From a checkpoint of a small transformer trained on Wikipedia.
Size: 8 layers, width 1024, 8 heads of 128.
Architecture: learned positions, no biases in attention or MLP, tied embeddings.
MLP neurons of a small language model. Each row is named by its layer, matrix (down: output weights) and neuron, and shows model dimensions 816-943. Each number is 128 + 24 x the weight over its row's rms, rounded and kept within 0 to 255. Numbers have three digits each.
After each neuron's rows, "raises" lists the tokens whose logits its output raises most directly, leaving later layers aside.

L5.down1478:124103129134177160137161132105182136133109102162133111166104105091124127187148127142128151153137136120101105153121129100106150121125076074093149141122116117126118136147131165178132140144165136145172140133119129117074114117144098087123107112129122100107126152146084141146153166084118121112110100115127139119106127138116181117169145180154098147135123125138115158163141113125129142157131
raises: " for", " For", "For", "for", " money"

L5.down3169:162126116133130159094063117120177117130150125179103112159138142144150115046115152180144128159103107148119090167131140154151160173126095131113145166147107118145135139118095108142097122103161096152122149128104118161170127132141109120132120130148090155142123172123109115114151123134117133065134176124133073136130161165191143109101150086137126128167115141124143136148177135144101133131156
raises: " remained", " gave", " resulted", " went", " will"

L5.down669:139147132129168120131133105160104127148132148144116083140122126125097141157104150152134164103133129123122115142157163079089155143128096184113139091108111148149126200170219149097100168131114160150200135134119116135121130140122138136116172137088125115126139111132136255082134110112123146077136136108101110178144145121147148122136133144146141159147122131082116101111115104134090110116168
raises: " their", " its", " him", " his", " this"

L5.down719:164106101142117174128119083136126094145130147108113108133113130132092107128141166072066137143123147140111124120109147124137090075131132112125110125117117098152122158169097129146156113102174112121135156117150113141119172126136131156148147104095133182130131109126109100135125083148117101146152118131125116150148145150111130121126095185110143147138155125114180158161161102156109142088117
raises: " 1", " Part", "tion", " 2", " 4,"

L5.down655:124166149121129122095119105105115131082122159158117100129125165122133102138084127127108056134116174139131143106111132127146181070102137141123111138148119107157155105114123155147083144143139122139107116163137140108200141094147102091088134144160085109113109102138137085140141135113139116171119122156135099135096095107146099104146128144108181148135145136125137097152128119113129143132120
raises: " quarter", " bronze", " Quarter", " ways", "od"

L5.down1988:146171095102134142124124080133124162161168155118081118147065092163136138150116163132161117094112114116131141157161133097120150119075129120111108120134137162086136136186148155110085132121105131105130102121142147140128182135119141127148125114153148145114133124117139126147138132146063124163108114134142123184150129143112103147084154146095132134148122094126127118105073146129084158097134
raises: " 28", " 24", " 29", " 27", " 30"

L5.down2867:143173122118092127057158127148157127071153133134115155089170135180146127169134120129147113122176115100106134135144140108131150097141190119128177124109153148136101101174107103148090065110101108089111085122166118129122118133088115131107163100052101118132147130163135093136130141118149177181140153097106128040111130150114172134170144111139112112154115152106145128074147138117158062127109
raises: " his", " son", " daughter", " children", " Lady"

L5.down421:110086133166160151118133153119119148143156148084133168124111131128133141101131139144171100088132183111101131112117126147126129121144086122099112078099170146130105141132145132122124130128117124133128140121119168124089119103149136119132099140151133133169106129126149139126102125133126107096092109113084130081141102145132119163135133168115126145150142156141097108129141100117126102159143
raises: " 6–4,", " defeat", " 4–0", " 7–6^{(", " 3–1"

L5.down3927:152111132098147134115087112113107110120113115132104101133145108113140137071102126118123136103170140150161153139145139127135108130122172170146135149135140116099089145101145146108143147113125135125115148125120088149123098137164143135114092106107085158175097147157106097145128108134130132141087135159150128135141124083158164129128168167118160111160141102125137130072110142164131111109124
raises: " by", " into", " together", " as", " By"

L5.down4011:119133125081151180146117103112124102116142131169114142131130135153111123122077114075091129113115156149115140137139154120139126133138152111129174129106119122147142101149127148142141135118120101108098139163138103163127166110101075095136145150123145111127099087143155143095116124071095158121138115149103131111127159131112118091137094117126131109135116160145108116127146109112130123090108
raises: " shows", " benefit", " events", " concert", " event"

L5.down1497:109088152086096165190153140132141138103143084146146147145148124121105102166129163109096128145143157151131127136095116106125109090093113139117136128106130157103089188188167135119139138137180113111121122129108132122095159153136133127143197127136107160115108134102115120145098105110118140127107122130084105044140124079104106124131142129118126114162113129114110103128178108079139125134124
raises: " Commission", " Committee", " Centre", " World", " Advisory"

L5.down1670:108144117127133153151102085133141085140107122139174136120110095152150089175090160173157120129133092105125098117102147134103128139139178142078161121182143144149151086119117128127126095096024110129113123153113134141128106117125086199124141112142132109124136139097106100167112095137104140146138129138117122082132142146137143141104111104142158154116152108133100131122134110120111146131096
raises: " features", " lives", " shows", " runs", " ends"

L5.down3223:107119130141109129136090119130101117120148111154103155153168158118133155106161094142150106160105113154178143100139163148122131135126143121146132123139110148143129133096117143138092131148097164108116125148106112157160138118127109139107112150124128123158150132125158134126137155124121107124145127112117168136140115129097143126119149123131151163130115126131147118144141112116141088095149
raises: "):", ":", " →", "\n", " †"

L5.down3659:130136166135106095112091131143123116086137140098160119111138145092119123138139099114124111083131155134131061126092140103135087121118070139115074127159129127130144157115120111101142115104132181129122137124137134175113143152139102129090101138178136074167105111094145119149103132128129136119141153140147138095147144092148116149174094175096090155097135101165107124132134141164093139111127
raises: " lb", "7,000", " lives", "8,000", ",600"

L5.down1183:128170099142165128114121182138141089139127143158115097138114090124153108146122104148156119127121089143133104116142120126120131131151114176108185098073119108142136145146140085101123157128115170148110152127121094109136157140129107092123110115109116119176143102109142152096121155146144127105111137110124120089094143110112154125129110146086136145140128120131158092144134132099079096114145
raises: " significant", " a", " major", " another", " minor"

L5.down3703:124154122129099131061110111087097129149138115185089127150115117135115098129133110088125121125125131170120140153147078166165127141143108150097138117134131155138115139109092083123118144124113145151139125166104122126120101128113131126154135172129114082093144111103128120136163127150093133153137139147150136144104126126138143134129128124091103110119119149133111118125147118139115138106148
raises: "sim", "tro", "wu", "thal", "hwa"

L5.down1133:136106132121136107118093152099154154110149153101166172061162133103140095141117094107112130162127140126146126161138139077148123075150149153147161125137131129114120107103156106148183128125129075174136081121144161117084145100118115129121110140122119103091111144189111071132123135115095103153169142122108133095173176125156143115129121103110136119149143089162120111129112132189125171133113
raises: " le", " la", " se", " lo", " hu"

L5.down2468:153125130140131145155084145128148132154133119111131110153163118089139124141103162148103105147091112150125097150150103112091122124096115126140082131134128161095145164131127128173140090127157086107165130097133135127130102124155132136093142099123157197125082099141124130124135147122114131124123093127126100050083101106132148150124145133100088150120114103150096156153132123142100115149182
raises: " teaching", " here", " Islam", " believe", " converted"

L5.down2315:162142131153166118119142112110129086119103116135158136125150132122144103115114099112119133108100152127124155160114077076097106095082128129167126107089133101172123156132161109136100091118110111135121134121178145149130099118137122136141108134153145168093107142116107163111150117132152093137112093155149151126139145130134148089131139097157147124125129117166105120179162128120100109110121
raises: " laws", " ban", " Order", "law", " law"

L5.down1442:083155114161157045158169120110165139152148142126114133145105130109155121150129109121155137109111139095139134140134088133126072095099140138141156134127098083103137098144119114160109109169125153136163132130126130137102122143147127140123142139120160123175120118104073119156060116126138101109120087077132144093162105153122108152121132159149129123110089137112114131145105174139119100145104
raises: " addition", " death", " resignation", "isation", "ization"

L5.down4060:154091100123137117116144126196160112124127117174092122123168147105127134149135139121143106144118121115104112103094136083097130126130100128157124143117090130165105098134101144139105178132154166124109143149146112152114146120142080174135156142089107151108110111124114160126143137103138151116099127100120097088144132111113146158087112097131167091133119100152106085152110120132109133139102
raises: " notes", " determined", " Survey", " estimated", " description"

L5.down1985:138117124121127162129117141147128145121115105123145101161094176066127117085100097095174112134164125081079136147113143107106105139118126192139089135109132094130156123105147198125065108077125106136166092115102132115097125168145143177150094123107123093093138141149138172092122145117089122161151126115145110085115150118104114106139120127099128104133111140102120110067130147089134114141133
raises: " progress", "ty", "mes", " Cast", "Cast"

L5.down407:163106122118105143118148171133171140141150115092084113117126083102145078114137151139167118139116153144120117129185096162161141165075167138075156120127112146158161127116141118148115094121147137134144169114108112130133141148085120100138135142137132150123104094123141107074144155130107131096148083087109150175105105118108136138146113155140102111084152116138148124133133102127141061101157
raises: " writer", " artist", " actor", " William", " Robert"

L5.down1938:126109110116109096144112144129083135107091133130120127144125073155134151128130137118140081121117116107128107079142128152112147175118173151132113114125097130175130144105077096119141144128091146154116115096163149128144176153143140129106072133128166177130137167090106101124139104174112144155114092134096171108152144135104148144128112128114114107120101123074097134138145115147148084167162
raises: " terms", " term", "P", "D", "ō"

L5.down2672:134123189156115186160142125131118147118118124151095092148139148111141097150105123154124130119075140086109142115093120120130112152123108130108113119099120128119175124159094102152105108132131098090134125125114151083140100111114138135134126115163121096208143130077174082148123128127123115158114087176139153086147120095116156115098155152151121097144083112134133135139101151081142139130123
raises: "ally", "ed", "assassin", "fully", "d"

L5.down1114:121106111088146131123124117079167151142099124133082083136121159177166130088116101142108151183091126136112129116121124127122108096123152114125107135096117091116131161129126139133122105156121121113127156128113077114133181140152137149149126092118084109114136085128130133127104100119149132130129140107137117092092145150119140131106104115139108134077153175110138124162155096103122128109113
raises: " help", " reader", "ere", " aid", "):"

L5.down2427:169104150117123112133140124078100140124153115160146142113118144120135133155128126173161121101091106090125112145146145102137137112133140117174183144161127130102160127104126110119123075136114111077137155145122139125114112130132077105134091142082126126152094152135123034111103134149131108148134109115110119079158151119139153157104093160138155085142128099126117126077157135124118106078167
raises: "d", "ous", "ly", "ive", "ally"

L5.down1904:168145129135091151079177143112140177144111116092132125120126129150149102172109122124132164100114057160138163140155103123106145131167133119118113101136121116141130126119144123128102125073167153132121151125103152122149156147127155129125138162153128181081138127141131119133170100142097122127115130126130110098187122093126089128150130123149141140116155118123168139144078155149088110157150
raises: " capacity", " capacities", " ways", "ative", " positive"

L5.down2436:140159130160166097142148126107100208135116075168194101176129139145127123157112120078124085166103154174128078135127093128136134140098131095138127085165127145121098152136145122123153123102123127126116133144151094149152108105131147139152120146089124089150133116124143122136141077154145117173131152142157106139114180121152138140094121129098168116139131124142113115138091111087080150172120
raises: "ria", "nce", "ng", "rie", "ri"

L5.down2829:110160127112120100123131128134117156147153119104143148165140122114135155162142151122115139133065077131122158127153105134126156071100141099116158099095077093102118154157116093149104111133106125143126159133152145146153149151067133125135115123108149118116157153129103112145140150117089129080122119151148065146110125121123143101129131161089108169092125123094124111129175120120137162122119
raises: " size", " quality", " scale", " age", " structure"

L5.down3744:161179147104131162170109133130170088168123096083154084118135128101140114112150140180100153141110105110126170116114112121146115110106163118152091100114097111149105139117119115138124127156133147118083122159138117117112088098114138116095161103123129125119117170107115103088147188160084123127082134126171124110099100138118138114098134128131126120164129085132138150177036140114110095086104
raises: "d", "ed", "ments", "od", "/"

L5.down2806:175127157148164141104165109145110120144130092102148116118142145138147157161144093113116165124116088134132126097190154195100158135129140136092124151126093133090148112113132095110165090136117124143133101099135104116082138132126130122164139146146127166160128125159150113117148141120128125123132164101119152103073135139084111172109126155111144157139108171124132116139114130137165158171108
raises: " their", " the", " its", " themselves", " any"

L5.down1883:128168129082128165072116143150111091114156115121101149151107138118153119097096110108124115124052072094166084088158147146187153099131135101115101105108166132128141118163126107114088081165135122162123105151126138130124083097099059118086116137081128110095134114118120136123115178110139159145099148120131117158161158097105098113131113157113117133113138136113072076148151123116151119127141
raises: "50,000", "00,000", "7,000", "8,000", "0,000"

L5.down1484:138089122145148117135130120131158159120134144104166137099106174149134116117140147082113147096113111105154117131109125142137112125154071134159085111098141128119143132134160176129134132091110133136106138135146116094183172122139152104165096125134107126164143105133139086126099144174092130146144123147113126149108167110139078182149109140094153150134110090120121131097119124099107138120135
raises: "km", "p", "t", "n", "kh"

L5.down3416:124139152118122126114076119131126143143100138153103132134133159151118163123127125120158108105164113086134106102108140124115126125136101176120084099159110149117156085129098136132095127111150134106074113168090082099139113144146134153118158091079109130104111113137079099162144135142132156117111153123130138140136145141166122150109094122109108152122097100120117164162143115163115086120121
raises: " cause", " causes", " Dam", " account", " record"

L5.down1820:120125112081135131098108159099139141139084127156125114130106115131146117124128132122145122141150089132160141168146085136150107128108134140120129115118116146130137144126109122138165141120160120160124183121134147103127134132138148115123158132076167132152169149087124139159129128109109142147159126224142110141139100120126139139109149163141096127106137123160137206166141124105087147114141
raises: " 2018–19", " 2025", " 2026", " 2020", " 2024"

L5.down2939:136105154130100113115111100122107131130128104150121138116138122094069121158105149166107125100143127130122157125143193087173108164148132116128125119102136125110150092134155143124151143142142089088150115154135117122093107122102127124142139112124109082101142114129108087157141150151091121110111154142170061166122128119151080146082120096096114104148119142128142103105121111116171145142123
raises: ":", ":05", ":44", " Down", " several"

L5.down1538:165114091098148081130070104097138111100087123094119147135154120098120150088137112120165116151127131105114095138171133129120127129123136134155091121121121118081104131140093089131131132136097111127117113117146125158145099156161134129133116171142100098149170162145135061131179111122100121120114127089140106127116112106149127128097154124097174121161135121130141131137117124159136140138082
raises: " term", " terms", " concepts", " denote", " concept"

L5.down334:131120091115140135173146093135124135097149072129107150150171096158152155118129089102124129126141112075118137133146132135088134148111139150111156138120130122110120152172098181135135103165136152103081157092146147146150128109157086189151154149112071159118115120149145160120161155121111136131092148126119128145119142133128164135114105099113134139120127138123158187107147132121141120123134
raises: " engines", " design", " built", " missile", " modifications"

L5.down2309:163164134127146132096113154154127116102113080086109132096130151109112099113092145118184181124161157149157105141086141110116118138099097082120132130121109147143135126129078150123141121113147145094144141096107120111181167158117119084138109166138142133124139126123112120148099120101101131112126100115127167111134103116132108089101152142144152142145116131137111129077150165115148153131164
raises: " don", " think", " today", "dia", " know"

L5.down319:127128095114137139151074117095117115100124137138150150148130128071086198086132126092119140130089144120114125175140120098092101134162132121129107135133155094145152111118108117150106134142133125127128177162088172124139077164118122130163127107095095140120129101122140158128096166130121161121092155094149134085111108141117135128125149141122141150165143093106096171130130079156103141143152
raises: " This", " Each", " Some", " There", " You"

L5.down3498:124168107129094158145105116120120120127083126161115149115104118122121064146118109105141126094092147140130121117091166105122156106156121131124103117128148167096130140162114120091104150129147103129155148097159101101126136129132118133125121131090130154090108079142165143113094112092144133148095098115149125134152159121121161157108121100115096114188150099097137152126108104098086109118113
raises: " 29", " 28", " 31", " 30", " 26"

L5.down1371:140155134158095121137100124143128081133136130118180104151150142084110148123110127145125162127120119088129170145111127097178136126165152096109161103181172114146169130078122135092178095100137125124102127151130153172067072143116130109145139121129154137095119122104161096099121158101138137179153122164101143185150137146117161138125101126142147119127128140141134128128137132141163136124102
raises: ":05", " 12:00", " 5:00", "nce", ":44"

L5.down3287:130151100127146101150112107138126118163120148140152157084077112066118116149062096130091080126140133140091134097137163099108136117130105191131141099125128153113147157139175162140121097081123152178150135152165135156079118113136145107134147142106122109131124114137131163108110104123150128096085139106098150197167088108162128138123090106101142118144144105100131119080097110121108118103149
raises: " no", " all", " little", " an", " none"

L5.down645:106106147138069124143162120159168121106077139159135125146156147066083122085119101113135129151142118119149127088157134124134151150115122105125089092099133128058080093149121119083135078113116166094118153136124140162126106129092098104113123154162119133146133162138149075141120104138110124139146099099147123152099149123071113157145132135139136132161106130102100124120136166156124143139085
raises: " institution", " society", " organization", " policy", " area"

L5.down2831:142153114150108058151089101139137084098125108150123146109113183132126144139157129153146103155194157164136100158147126121126089078086102152144101101109113141070104116124121163124148156127128145095126130160137091127110127106121120138125142104081113145138112112147118099164174105147117124148154130099117137080143132130163125160159073144147150120101135107136094141129094127136116124111123
raises: " issues", " concerns", " main", "long", " rights"

L5.down1113:122082137148114129096125083105123121155111170156167117139102108115103108153086136072105119108125116133123118166117152120104129147116105121091158165129158130205122113140124113148180113108089141089193145075166117130171150136126132104108093131110146116130120123125105143099108121122110134142134131088141134102081122139115137150136134162115127104130136115130119154110150103135122107156142
raises: " regions", " territories", " countries", " nations", " decades"

L5.down1037:144154136137143061135141111111111166129176101135129114147146134127099140104140116111094094113127110124112183123117164145118171065068068118172086145138084150118119126127120134106097167158120137123136155186079124164111124134132124176130112146124150120208142185127099061109185151143124160138135135151131140114091170127097134132126137135131135138107152097112132109173127123145145140149082
raises: " length", " date", " times", " depth", " size"

L5.down3507:157165140120065066127136104111127134116108096121076067155127104125159143087125129153126138147120141134122106073158153040130126159132103120095154109111129153096140141132141086116101085126107158137155146111134168148143126117118099142138150157125116129166115116141173055149131104154065131129094145093119066096140148125127101142105077094148113140178159149098156135081118132101106147143157
raises: " occurred", " occur", " lasted", " took", " began"

L5.down3251:132118134118132082068129120137100154104157090090103158155160135130135112111107098080127079153106115146132147104130104133080137142138097107135156088128103119149114111220131126118157118085079155156124142139140150135124125116110144158116096128131121107128148142117136153143174130108087122079076116106165156154119137109164130131151095169126111129084172127111093102128147134145127165130128
raises: " like", " of", " following", " for", " by"

L5.down2836:087117084147101121113115111130170171142118104127149129124139137145139089098117139165106137112121133126166105154119133115128133128175114146103131124139115139104171147106105133150140120142133119140133127090149139115119133109137104094139169118133122136166106130094126115133160114165116121060106158104094130170126176120144130105101126123107173125152125141115152146093172165125163165119144
raises: " grew", " existed", " appeared", " came", " became"

L5.down2257:139113098139121169126121154136141104155099129110131111119150102154156124110116113125135146166124116138148152154142120128128092117115084144163137102136116160152122122112117122060126117098156120183160116126121167110145136154146104127112174182156140156143114146155140184185142144131143148132132118144122143036110137151155134147133101148127121137165128147098128128164132166112112122160155
raises: "ly", "ally", " of", "ably", "est"

L5.down1825:123124116164138152145112119104132117145161114112120143136078152176114168120124128101052110151129119126102140162082117174140106149120082138084079134109131139134127116100121119136080118145130146109114121144176139138159112120153103113169106093147102154119139142124109125147153115117124115143095127167088138075090142111122149127170111131173126131029125125140139133136105117174145104123111
raises: "helm", " und", "sch", "stadt", "hof"

L5.down867:144096145137135129134170089160107132084101139136153131114123115141149134120152114094159128134090147111141129109148134137114139155101127142102131143113137156135116091108105146173109129173084195127136152118160149091102142156147108117114132113120156086156161100119137117108065085056131143117111132158139114128125157151143114116148131146117115160112129181146114178089130105107099127106117
raises: " artist", " artists", " chart", " number", " download"

L5.down3922:156136100164130128125122118096143126151102150140177152128104118149146114144108157130178107110139119135133085127139177150142131147205144115074125123096123162132097152118134157086115121133119139115121132141136120117151130098107194123110117138137168126107158130122129176100141111116144125133149161154086099124154093121132115069137145165137162184153129069108143158136098131140140174171115
raises: " billion", " million", " half", ",000,000", "like"

L5.down1625:087107112148130159118065104165114158153141167130109141141099166152133099139098152104169114129151144103146122102120097145163175107137109078080113157110143119094140128118139124140134094105147120113155160110143149115075148116177127133171142120143126126129129110109122069091109118099099137145106137120140173146116146127138139159151083135101124122182155140125132058116112075123134143142102
raises: " 29", " 28", " 27", " 26", " fall"